config.yaml
n_layer: 16
d_model: 160
n_head: 2
n_kv_head: 1
head_dim: 64
d_mlp: 448
vocab_size: 2583
activation: "swiglu"
norm: "rmsnorm"
norm_place: "pre"
norm_eps: 1e-05
positions: "rope"
rope_base: 1000000.0
rope_fraction: 1.0
qk_norm: true
attn_scale: 0.125
bias: "none"
tie_embeddings: false
parallel_block: false
init: "trunc"
init_std_qkv: 0.0244
init_std_o: 0.0272
init_std_up: 0.0244
init_std_down: 0.0
optimizer: "muon_variant"
lr: 0.0115
lr_mult_o: 3.0
beta1: 0.9
lr_head: 0.00754
warmup_steps: 0
schedule: "wsd"
decay_fraction: 0.596
decay_shape: "linear"
final_lr_fraction: 0.0
batch_tokens: 16384
seq_len: 256
doc_mask: false
z_loss: 1e-05
train_tokens: 137200000
steps: 8375
dataset: "wikipedia_en"
MLP neurons of a small language model. Each row is named by its layer, matrix (gate and up: input weights; down: output weights) and neuron, and shows model dimensions 96-159. Each number is 200 + 40 x the weight over its row's rms, rounded and kept within 0 to 999. A neuron's up and down rows have the sign that makes its largest values positive.
After each neuron's rows, "fires in" lists the words (lower case) most often at its 100 highest values on Wikipedia text that the model never trained on; "fires after" lists the tokens most often just before its 100 highest values on Wikipedia text that the model never trained on.

L6.gate232,187,157,228,213,159,278,226,306,135,193,201,232,161,245,189,177,262,256,197,177,191,245,192,214,266,172,220,121,231,203,175,152,228,179,185,242,258,247,145,172,209,214,155,132,248,217,242,253,173,147,205,220,187,180,215,280,197,158,187,117,279,228,223,160
L6.up232,227,179,188,285,173,229,163,232,195,102,134,201,165,242,175,191,239,244,179,157,226,194,154,258,169,219,297,220,163,163,165,251,164,165,235,268,214,139,167,262,192,124,268,189,286,187,239,175,257,196,245,167,203,209,231,203,205,235,214,213,284,236,256,155
L6.down232,202,162,184,191,205,232,176,276,176,188,196,181,205,256,228,180,213,237,166,217,210,254,141,196,180,276,232,172,189,219,234,198,269,206,196,197,211,208,119,194,200,176,267,162,219,166,199,150,169,215,164,242,227,208,262,236,277,149,128,208,236,191,170,249
fires in: "which", "it", "that"
fires after: ",", "I", "."

L6.gate49,270,242,236,198,157,177,168,243,232,172,189,201,166,174,199,102,215,223,217,190,186,171,248,146,275,245,171,233,214,168,232,169,226,251,269,203,215,193,139,198,94,257,171,179,192,133,208,182,265,185,218,195,230,206,167,254,206,215,149,268,294,208,148,191
L6.up49,177,250,231,264,229,145,153,212,181,219,187,207,224,256,202,222,175,229,108,190,182,254,248,262,287,218,203,171,204,232,221,214,196,241,205,214,259,199,156,150,180,209,144,180,186,257,167,165,204,234,217,190,205,178,265,237,201,239,238,152,239,258,238,135
L6.down49,278,215,190,148,188,234,216,207,195,235,247,218,139,205,152,173,218,142,216,181,178,179,174,183,180,206,208,269,231,213,241,141,268,139,203,243,141,211,244,197,229,223,214,173,176,206,262,144,269,141,161,218,275,160,228,197,261,159,205,224,212,216,168,254
fires in: "and", "but", "thor"
fires after: ",", " Th", " b", " B", ")"

L4.gate42,245,234,188,248,227,221,179,228,144,284,250,152,171,189,222,169,222,213,232,160,200,248,280,164,182,232,210,155,184,200,181,167,226,158,165,189,201,193,200,176,184,196,142,241,221,269,167,237,169,184,246,147,185,219,260,240,203,104,145,121,259,165,149,218
L4.up42,178,176,225,273,240,220,212,126,186,246,286,179,180,205,179,221,266,209,203,168,228,243,218,233,248,251,161,164,186,252,207,166,198,192,186,301,187,233,174,192,155,213,227,253,214,244,218,184,214,251,204,134,187,199,168,138,240,209,111,167,199,174,277,235
L4.down42,212,215,213,292,215,151,145,214,180,202,204,259,222,155,207,205,254,204,196,203,227,220,222,212,167,222,157,153,162,243,243,191,201,195,203,186,253,224,225,164,170,242,235,118,236,128,200,178,218,162,206,206,180,226,241,206,207,237,123,187,210,210,210,297
fires in: "there", "these", "grew", "their", "therefore"
fires after: ".", ",", " The", "The", " g", "the"

L10.gate221,153,126,136,121,207,205,216,234,131,135,168,228,181,166,233,179,219,203,138,121,179,227,267,261,230,195,195,204,151,153,206,226,264,182,165,211,231,227,222,189,155,213,209,176,206,248,178,128,107,147,208,178,181,263,289,144,216,247,169,257,181,238,208,231
L10.up221,256,221,223,247,157,166,200,108,201,171,123,146,155,218,197,188,273,232,226,205,172,167,254,224,85,222,284,143,198,264,281,203,207,175,187,163,237,240,152,193,226,225,207,178,187,147,215,205,175,206,169,166,241,190,134,218,186,210,110,245,216,222,254,149
L10.down221,151,224,213,192,183,188,187,237,184,207,144,220,269,202,163,193,162,207,202,209,192,288,195,272,206,270,206,163,223,203,183,225,203,220,143,162,235,232,202,146,211,174,207,234,170,263,227,227,225,233,134,203,215,193,189,248,134,204,181,185,172,166,178,127
fires in: "the", "other", "these", "some", "many", "both"
fires after: ".", " The", " M", " S", ","

L6.gate337,185,206,229,188,155,251,236,199,254,104,205,191,182,200,226,247,181,156,223,206,144,233,140,218,183,200,212,148,184,138,206,240,199,192,138,197,249,140,172,155,205,241,96,192,191,172,175,214,212,307,184,167,200,164,207,215,187,208,181,200,233,188,206,177
L6.up337,157,228,193,181,161,162,215,199,222,234,197,256,169,217,225,182,118,212,186,251,175,219,219,230,150,164,160,190,259,191,188,184,202,204,172,152,199,228,190,274,224,137,225,172,192,161,147,151,211,271,226,213,187,195,229,168,243,200,185,128,201,167,296,133
L6.down337,220,199,207,207,197,234,129,183,176,146,219,150,199,157,243,226,245,165,145,229,144,234,167,174,134,245,193,199,213,192,283,145,221,169,192,207,165,161,221,244,211,179,157,240,182,208,212,213,193,184,197,234,219,263,226,152,169,229,203,247,243,204,229,172
fires in: "be", "been", "then", "originally"
fires after: " to", " was", " were", " can", " would", " original"

L11.gate317,192,145,203,102,233,232,199,202,243,153,195,155,209,183,210,219,261,124,178,187,146,256,244,156,186,178,204,163,153,175,207,222,166,164,174,158,160,246,184,190,229,150,230,227,151,205,219,120,253,192,241,142,132,203,210,164,156,162,163,229,271,142,166,195
L11.up317,124,152,205,154,211,162,156,172,224,163,218,193,151,177,191,237,199,115,185,216,200,229,230,162,192,236,140,228,168,169,143,142,247,115,214,192,215,208,207,205,206,146,166,212,203,206,221,175,218,198,181,247,156,138,241,99,188,229,163,166,196,284,160,174
L11.down317,199,199,231,275,218,172,209,186,259,157,214,180,187,120,192,242,199,216,196,143,223,220,300,132,170,156,185,209,239,222,189,159,163,172,234,191,146,231,180,261,174,163,184,252,175,183,225,215,263,249,236,149,206,226,178,239,206,168,220,184,189,172,128,157
fires in: "a"
fires after: " for", " of", " in", " by", " from"

L9.gate143,120,129,170,230,171,114,165,171,230,243,214,136,222,198,159,233,188,210,213,252,193,172,204,191,231,183,224,175,111,153,103,144,238,164,221,182,175,255,249,168,140,199,196,208,212,199,116,207,275,143,270,207,209,221,153,194,235,217,155,178,260,172,194,196
L9.up143,232,233,196,233,161,193,233,181,221,238,208,221,273,226,128,184,247,207,194,190,179,220,244,210,243,173,231,250,318,202,166,193,199,180,109,193,234,240,257,201,128,214,156,223,215,178,198,217,150,182,253,239,134,208,162,118,192,195,149,241,203,250,161,150
L9.down143,181,203,204,187,161,152,146,211,288,142,228,232,189,221,190,149,272,215,258,195,178,261,172,237,178,157,271,180,270,145,193,117,209,140,169,146,227,241,255,220,129,229,184,223,246,199,115,153,178,212,154,166,220,148,131,225,153,179,156,197,126,185,147,207
fires in: "of", "other", "king", "key", "first", "last"
fires after: " k", " the", " K", " w", " his", " some"

L8.gate36,211,183,252,214,204,167,192,233,121,148,111,207,177,267,153,182,195,243,140,207,212,195,246,222,217,246,185,154,200,229,240,225,299,228,188,176,272,158,222,176,147,174,215,195,224,198,216,226,251,253,207,202,225,155,168,163,231,181,165,193,133,230,219,182
L8.up36,176,206,202,181,236,243,196,190,219,203,211,160,211,175,120,194,230,196,271,308,189,229,224,196,219,210,228,173,238,203,210,289,223,254,254,265,223,152,99,195,174,174,157,188,202,139,254,221,227,233,230,181,342,205,211,239,170,101,181,200,212,211,210,159
L8.down36,273,254,231,266,204,174,199,246,150,223,145,204,214,184,285,167,217,261,220,258,188,243,179,207,170,227,227,175,238,245,189,208,176,170,147,213,224,180,163,233,209,203,281,101,135,197,165,236,217,207,188,240,214,261,205,169,172,174,230,185,145,239,235,112
fires in: "but", "and", "with", "as"
fires after: ","

L10.gate41,165,184,142,245,211,146,184,189,170,199,197,152,235,223,259,112,142,201,165,205,133,161,184,183,228,177,211,264,185,168,162,119,221,153,209,180,153,199,191,248,194,185,193,198,168,227,194,165,227,163,150,197,159,249,165,280,175,239,175,240,232,228,223,219
L10.up41,150,245,154,229,265,149,154,197,192,184,196,181,218,221,235,87,136,161,142,119,186,174,185,245,170,200,119,214,238,210,134,136,196,196,196,157,217,233,166,175,202,194,240,132,157,128,216,151,195,211,157,110,191,196,218,263,190,209,179,241,237,151,183,156
L10.down41,160,257,197,171,222,162,239,254,275,185,149,220,230,173,189,220,116,159,245,183,223,234,192,228,194,205,225,177,258,223,319,190,160,188,164,257,220,278,126,225,201,225,149,174,201,209,204,245,221,261,267,190,203,164,218,162,209,207,145,230,233,85,219,178
fires in: "first", "foreign", "second", "too", "season"
fires after: " the", " for", " to", " M"

L10.gate223,196,182,183,207,203,166,254,201,120,172,206,207,220,142,253,173,235,250,240,178,130,153,219,209,171,205,221,227,203,187,221,221,237,242,233,242,221,227,161,202,197,214,191,217,213,158,221,224,162,210,225,263,236,234,172,190,179,161,191,219,158,191,175,126
L10.up223,203,170,267,192,175,240,188,192,224,224,181,258,123,208,247,206,254,268,140,229,162,216,252,177,267,236,217,101,192,217,208,212,169,209,224,226,217,189,172,187,243,248,157,176,210,202,203,218,271,174,210,209,288,201,266,243,246,226,187,126,245,246,192,153
L10.down223,197,239,220,173,219,259,134,211,196,211,153,170,235,140,250,148,258,153,221,255,210,258,206,188,175,187,138,182,207,214,224,177,197,162,214,199,178,163,139,220,135,244,139,154,204,186,244,201,193,146,209,247,257,170,221,225,235,194,185,222,219,215,182,206
fires in: "and", "later"
fires after: ",", ")", " and", "),"

L6.gate299,295,155,172,182,137,202,269,226,320,234,151,163,178,216,223,170,240,260,160,216,151,172,228,159,212,257,163,184,191,241,169,174,275,164,166,256,135,233,219,106,173,126,201,188,169,176,157,252,143,165,220,139,217,215,95,212,229,224,159,209,225,249,250,170
L6.up299,203,198,146,248,139,196,251,253,190,223,179,239,245,195,166,168,124,255,248,254,233,229,154,250,213,258,193,207,241,229,213,185,249,193,220,197,206,277,215,185,185,159,166,143,200,153,256,170,232,159,236,212,219,187,222,285,192,235,154,177,313,262,179,230
L6.down299,205,202,176,187,223,172,210,222,251,190,146,261,201,131,229,151,176,205,235,245,258,150,223,136,165,234,157,187,152,231,233,175,229,147,164,214,263,268,87,235,217,146,207,174,145,161,212,225,242,180,139,190,202,147,218,207,241,192,222,306,237,231,216,214
fires in: "which", "it", "ahead", "sequence"
fires after: ",", "I", " se", " ad", " a", "."

L4.gate255,207,222,219,256,186,245,177,232,180,243,188,173,110,201,253,187,210,138,186,214,132,203,175,212,222,241,193,182,251,186,209,239,308,244,152,256,174,250,136,139,145,204,148,183,222,185,233,174,142,178,263,182,180,202,254,163,193,224,178,171,176,305,182,194
L4.up255,204,141,179,198,156,249,191,265,167,238,191,212,162,261,256,189,231,220,224,195,126,242,161,202,186,201,190,188,261,129,241,169,215,232,184,194,149,209,151,182,186,163,145,191,226,206,188,209,147,221,258,241,230,219,292,164,203,133,187,193,179,260,129,150
L4.down255,207,222,279,124,169,253,147,226,197,146,167,226,211,152,268,226,194,158,172,191,156,198,148,204,188,233,196,210,229,253,233,197,206,201,174,211,201,173,102,209,246,159,197,221,278,215,185,228,241,181,196,205,262,189,193,152,227,231,245,173,178,177,238,228
fires in: "she", "he"
fires after: ",", ".", ".\n\n", " where", " D"

L13.gate441,255,170,159,223,257,169,163,176,176,199,181,218,142,221,131,182,149,213,208,101,230,126,234,212,151,197,164,187,200,254,250,261,169,261,177,175,183,259,205,200,205,104,172,150,214,182,229,153,233,154,153,159,192,155,179,221,176,156,264,256,232,225,216,188
L13.up441,176,172,236,200,156,141,169,202,186,177,204,208,183,250,192,229,174,212,197,183,134,169,209,192,206,241,292,206,179,180,260,148,231,202,279,223,145,209,180,209,226,219,167,163,198,213,222,195,129,221,199,176,223,155,188,188,175,188,236,240,246,261,249,214
L13.down441,226,204,117,166,272,230,238,195,241,125,183,162,190,195,223,185,198,210,214,229,197,218,174,152,135,250,261,100,246,156,245,171,177,230,153,150,142,219,115,223,188,212,205,128,215,164,206,191,223,229,237,159,183,251,159,243,187,172,221,241,154,201,236,128
fires in: "in"
fires after: ".", ",", " re", ".\n\n"

L13.gate21,181,219,250,175,190,235,219,193,199,155,181,188,197,174,242,174,162,147,222,92,203,164,208,166,228,181,207,195,197,212,169,145,247,197,194,178,211,190,217,255,180,202,166,141,167,222,166,207,201,141,185,262,225,174,231,287,181,180,185,219,141,245,247,143
L13.up21,228,234,193,155,188,224,118,230,204,263,213,154,173,219,180,187,219,197,252,234,247,217,208,216,255,74,252,198,207,111,209,198,254,162,226,168,243,269,124,188,217,200,166,239,211,155,235,261,209,149,192,188,297,234,246,201,153,201,217,225,177,181,192,153
L13.down21,210,187,229,237,253,184,164,193,307,160,238,250,179,188,168,189,214,211,164,226,153,160,183,240,162,179,196,165,200,284,169,178,225,272,180,194,219,183,179,207,240,199,172,215,225,164,229,118,173,246,203,279,231,118,180,268,165,217,220,133,205,186,113,246
fires in: "in", "and"
fires after: ".", " and", "ian", ","

L10.gate388,177,261,147,180,227,218,209,165,220,325,208,197,187,171,149,199,218,186,209,202,228,185,221,156,199,221,276,271,256,152,243,189,166,190,181,206,220,217,237,148,148,207,230,288,251,172,181,268,272,252,154,129,171,239,246,252,218,217,159,155,213,263,191,186
L10.up388,127,168,134,195,181,213,160,254,172,256,137,197,134,192,304,144,159,157,165,161,142,182,219,186,257,127,195,210,191,145,172,166,251,240,204,202,171,223,164,221,236,204,262,162,236,177,185,161,187,157,176,176,211,201,204,222,126,220,204,160,296,209,185,185
L10.down388,219,158,175,192,169,171,234,196,231,162,227,222,130,175,215,300,169,171,212,206,208,241,202,262,227,230,207,147,168,168,167,182,212,188,264,214,171,209,192,212,134,222,144,265,188,213,218,224,212,215,205,218,215,199,263,277,211,179,225,204,232,198,177,201
fires in: "a"
fires after: " of", " in", " on", ",", " by"

L12.gate22,269,236,250,207,190,138,183,238,204,160,169,162,152,213,211,185,195,165,205,174,102,201,221,212,163,198,226,166,189,242,258,172,128,252,229,132,222,169,188,262,247,175,172,212,213,202,200,148,198,152,207,230,94,181,233,206,236,252,207,229,178,279,283,214
L12.up22,213,214,196,153,200,208,117,188,132,166,212,198,167,213,160,263,247,213,280,186,125,150,193,199,126,256,154,265,247,199,151,226,216,211,219,212,239,190,187,208,150,230,186,177,157,171,213,209,160,187,239,212,268,204,163,230,209,217,207,231,201,199,185,216
L12.down22,208,190,160,132,155,190,139,213,221,181,166,272,211,225,187,183,185,228,227,189,133,135,194,232,224,171,262,151,177,174,254,246,249,222,195,218,190,268,218,190,201,180,200,258,274,216,167,226,182,151,170,222,195,249,121,199,165,203,198,186,236,225,141,247
fires in: "in", "although"
fires after: ",", ";"

L4.gate214,172,153,238,187,236,269,240,272,239,197,254,200,231,243,238,197,168,126,155,239,90,155,212,189,193,199,206,214,227,243,215,151,267,272,240,206,248,114,216,250,193,213,169,215,163,159,151,223,248,266,200,177,210,211,225,207,199,185,183,240,143,173,215,151
L4.up214,120,175,290,189,239,155,169,241,203,203,169,217,172,111,200,168,190,188,180,300,185,203,160,187,212,255,159,178,231,228,256,278,151,222,221,136,241,160,185,184,210,174,171,225,180,188,173,234,196,213,132,156,125,168,205,174,239,177,207,186,190,188,267,251
L4.down214,218,255,182,201,103,199,126,190,169,185,201,111,239,152,213,223,241,198,168,152,151,215,160,142,232,182,217,169,173,156,156,230,169,142,221,254,129,205,193,167,166,226,238,244,195,204,148,212,191,238,271,200,230,224,176,232,167,187,170,209,256,192,193,194
fires in: "however", "if", "while", "force", "once", "forces"
fires after: ".", " for", " on", "iginal", " Wh", " For"

L11.gate36,220,186,223,170,229,180,263,257,192,211,215,125,133,237,232,226,205,153,170,171,192,142,106,186,195,249,215,177,203,120,192,274,112,175,194,255,147,222,216,265,290,175,137,121,155,200,246,216,205,165,197,221,191,219,182,252,222,201,167,247,233,205,225,185
L11.up36,228,193,202,204,215,104,201,261,176,231,224,199,222,172,181,231,152,192,206,131,178,142,189,159,211,152,208,219,157,205,183,173,176,270,145,250,255,209,189,222,171,216,167,212,157,207,194,223,186,201,157,205,225,191,185,208,300,249,159,250,215,127,207,260
L11.down36,234,195,168,213,206,218,140,196,185,191,206,189,268,209,209,178,184,187,217,265,145,252,169,210,208,241,121,191,254,240,179,160,216,227,207,186,258,229,228,225,185,167,208,231,195,261,206,277,255,178,150,203,174,245,233,234,229,250,207,189,190,143,236,185
fires in: "york", "s", "angeles", "atlanta", "mississippi", "oregon"
fires after: " New", " U", " Angel", "ant", "ipp", "reg"

L10.gate10,226,191,210,177,158,234,236,254,265,228,219,232,244,231,141,173,191,210,166,213,162,157,198,172,131,180,284,171,241,224,213,191,185,221,207,175,204,261,124,157,218,160,173,198,208,295,224,229,198,168,238,250,283,120,209,180,222,146,198,205,157,120,252,179
L10.up10,207,143,158,239,254,230,207,209,221,150,148,251,180,203,155,145,264,115,199,217,184,219,185,233,235,247,302,191,198,155,228,213,230,155,243,140,276,263,215,257,196,138,194,230,103,181,122,205,161,166,240,273,222,195,315,212,172,225,228,174,178,209,154,232
L10.down10,177,218,158,251,244,239,184,216,226,172,145,288,260,174,138,189,260,267,243,241,248,245,191,214,229,210,183,183,219,192,161,193,219,198,206,209,229,169,242,203,228,189,223,190,182,175,249,256,197,237,233,204,260,233,256,213,223,252,235,189,248,192,113,131
fires in: "who", "which", "and", "that"
fires after: ","

L9.gate135,163,207,254,205,230,158,178,165,242,160,282,163,185,206,261,222,188,196,225,218,221,186,267,134,231,245,205,216,195,110,183,243,228,263,283,186,229,247,213,214,205,188,196,182,252,248,208,277,260,204,259,162,251,233,253,212,184,186,160,259,158,184,244,145
L9.up135,177,207,295,225,201,180,230,205,208,191,183,202,174,277,289,209,207,207,251,212,256,176,200,178,160,192,245,197,215,199,219,262,196,169,292,247,246,267,197,233,226,210,220,275,200,162,147,134,243,214,185,239,193,216,253,163,228,221,205,237,169,201,251,262
L9.down135,225,231,257,191,176,207,239,191,238,205,176,184,243,93,204,250,227,164,234,179,212,229,206,179,236,177,265,189,207,143,179,177,205,216,214,217,149,240,212,176,228,184,161,274,216,155,200,173,231,265,203,223,175,134,172,217,164,209,238,185,237,191,207,218
fires in: "a", "yes", "at"
fires after: ",", ".\n\n", " Y", ".", " \"", " ("

L12.gate85,179,160,221,177,173,228,200,203,177,247,240,160,197,239,253,175,209,221,210,205,153,213,194,198,240,86,135,206,236,153,259,239,213,235,208,141,228,174,190,198,188,268,132,232,232,211,180,180,227,194,219,216,192,202,195,242,159,210,150,211,276,252,262,174
L12.up85,200,137,232,147,258,186,101,189,243,170,200,197,152,167,219,246,215,197,187,255,234,190,285,183,250,202,174,202,276,302,199,178,220,232,204,234,214,112,185,218,114,181,218,168,219,209,191,221,157,252,231,221,264,230,171,261,134,186,141,238,218,164,228,211
L12.down85,170,264,244,219,204,189,186,251,213,80,194,230,216,277,220,176,206,190,251,205,146,181,193,210,200,256,236,185,263,173,217,185,228,250,184,243,166,211,146,242,226,149,129,245,123,204,190,187,240,197,212,230,231,238,135,297,190,242,243,212,169,204,185,261
fires in: "as", "at", "while", "example", "although", "since"
fires after: ".", ",", " Al", " For", " Wh"

L5.gate146,245,192,259,120,194,154,239,221,217,203,208,134,241,159,257,182,202,206,154,204,183,303,148,214,165,140,262,125,213,234,221,236,220,245,241,115,194,197,255,164,158,207,190,128,183,166,187,251,177,212,224,259,228,208,155,211,200,162,193,229,290,169,227,134
L5.up146,210,170,237,141,171,216,197,184,156,268,216,168,201,221,235,195,196,217,143,216,199,189,258,269,200,123,211,130,250,232,207,224,162,246,230,134,211,197,162,205,178,158,180,128,169,152,147,180,161,207,149,263,240,174,247,247,195,140,148,173,235,164,283,161
L5.down146,243,197,236,191,169,241,145,158,165,133,237,160,226,191,228,276,161,195,185,261,107,247,174,162,126,158,165,171,239,190,262,197,170,168,154,168,175,219,172,248,273,203,167,198,215,183,211,151,181,210,202,211,243,260,254,158,198,234,206,243,213,139,201,185
fires in: "not", "also", "often", "originally", "remained"
fires after: " was", " is", " original", " are", " were", " remain"

L4.gate89,169,144,171,159,189,220,257,206,191,197,191,152,151,280,237,170,265,194,215,177,131,154,151,162,142,181,165,224,191,222,224,211,187,213,225,240,265,261,196,152,210,212,198,191,179,160,244,238,211,159,151,200,201,116,213,199,230,252,148,196,178,185,230,176
L4.up89,104,172,149,189,235,257,166,188,218,164,185,141,179,220,154,219,201,234,231,197,217,206,182,147,186,116,234,235,139,236,193,144,224,140,234,288,229,190,222,135,192,214,198,219,241,237,247,205,202,210,201,100,200,149,204,115,119,217,176,170,215,298,226,179
L4.down89,173,208,155,183,173,154,227,223,232,141,186,222,181,194,160,235,235,248,201,173,200,195,195,232,183,229,285,167,265,178,192,146,179,182,216,202,236,226,162,196,162,215,257,200,216,168,236,247,250,164,192,240,215,138,254,225,165,253,279,201,213,193,169,251
fires in: "which", "it", "literary", "action", "literature"
fires after: ",", " l", " A", " L", ".", "ot"

L4.gate219,232,182,272,173,158,236,148,244,254,257,227,198,251,181,182,264,183,246,223,211,209,277,120,103,162,162,221,227,185,174,259,172,199,241,241,152,197,254,226,214,164,134,195,206,261,170,167,175,190,226,140,165,183,127,149,177,163,267,151,195,182,205,241,161
L4.up219,241,237,226,154,179,267,193,182,199,277,182,196,190,218,234,207,179,167,162,186,190,224,140,143,230,247,238,155,196,151,230,163,169,240,176,143,195,297,244,212,210,202,153,243,187,244,243,182,164,116,240,227,163,166,149,177,127,258,248,185,196,174,203,258
L4.down219,268,176,214,187,155,234,200,241,243,160,250,237,230,182,131,295,174,327,213,211,220,249,82,140,267,226,174,182,147,239,182,172,156,213,230,196,181,234,213,174,190,172,213,181,258,234,205,185,198,248,209,140,225,220,170,212,185,255,184,189,185,204,166,140
fires in: "national", "public", "human", "social", "medical", "political"
fires after: " the", " h", " soc", " Soc", " med", " c"

L11.gate166,195,234,211,177,253,170,163,153,202,165,245,211,254,176,162,191,200,127,209,171,166,246,196,192,148,239,224,191,213,169,135,218,231,243,261,167,162,159,217,215,161,225,252,219,228,156,213,203,258,197,206,207,134,257,170,237,211,204,103,209,186,224,168,194
L11.up166,164,227,220,171,266,239,152,148,205,219,293,241,229,145,179,170,160,230,187,130,103,198,203,220,168,119,207,169,156,123,105,171,265,197,169,190,173,191,177,221,278,211,243,243,197,228,271,168,218,233,166,159,196,175,130,153,210,185,236,177,198,172,219,224
L11.down166,220,250,249,204,177,251,186,190,263,188,172,208,181,161,200,271,144,183,264,170,193,151,248,188,209,251,217,193,98,203,245,183,175,123,160,172,94,182,156,217,135,180,137,226,215,223,246,155,156,215,248,193,230,222,177,241,238,173,225,234,281,197,184,188
fires in: "the", "its"
fires after: " at", " on", " to", " near", " At"

L6.gate358,178,211,141,117,147,247,137,205,219,233,132,208,220,240,212,314,262,151,105,179,180,242,223,218,234,193,171,210,189,173,194,197,170,216,275,152,165,179,146,185,200,215,105,194,194,205,232,150,161,155,175,193,195,140,194,220,264,239,239,236,159,237,154,204
L6.up358,188,216,194,239,144,295,159,207,230,222,212,235,199,225,121,297,196,122,184,160,198,176,169,289,159,274,203,230,182,192,179,229,206,220,148,210,157,243,185,180,170,269,161,199,241,159,258,128,216,153,127,202,186,208,200,204,166,224,211,238,211,177,205,219
L6.down358,214,160,232,222,177,218,146,169,244,262,162,243,204,245,182,132,209,214,167,140,214,211,250,134,217,126,186,171,167,172,139,161,130,204,210,199,174,361,144,201,197,188,173,169,224,148,194,167,183,151,139,205,218,183,145,171,224,229,203,180,216,274,201,236
fires in: "a", "an", "subspecies", "was", "muslim"
fires after: " is", " N", "l", ")", "ec", " H"

L10.gate53,178,188,204,192,223,170,186,252,200,124,171,244,131,241,222,193,210,193,222,125,200,148,184,184,224,257,207,145,190,230,200,274,257,233,220,207,151,181,135,223,227,198,241,198,203,199,145,243,247,182,179,174,222,207,207,169,192,214,159,205,274,208,204,184
L10.up53,252,206,229,162,172,160,216,310,131,164,173,206,158,274,190,221,205,188,177,175,228,256,235,210,187,199,207,128,145,119,243,274,168,211,242,143,203,154,212,261,189,195,178,175,226,249,220,176,141,189,129,156,238,232,244,272,226,144,191,185,235,282,208,135
L10.down53,180,190,213,210,174,194,208,220,191,196,241,274,210,134,209,219,274,253,215,126,142,142,188,179,249,222,242,193,222,211,252,181,209,186,211,194,249,237,158,220,219,246,166,196,259,266,176,212,211,229,207,217,273,201,220,213,211,159,137,200,145,244,214,82
fires in: "it", "he", "although", "while"
fires after: ".", ",", " that"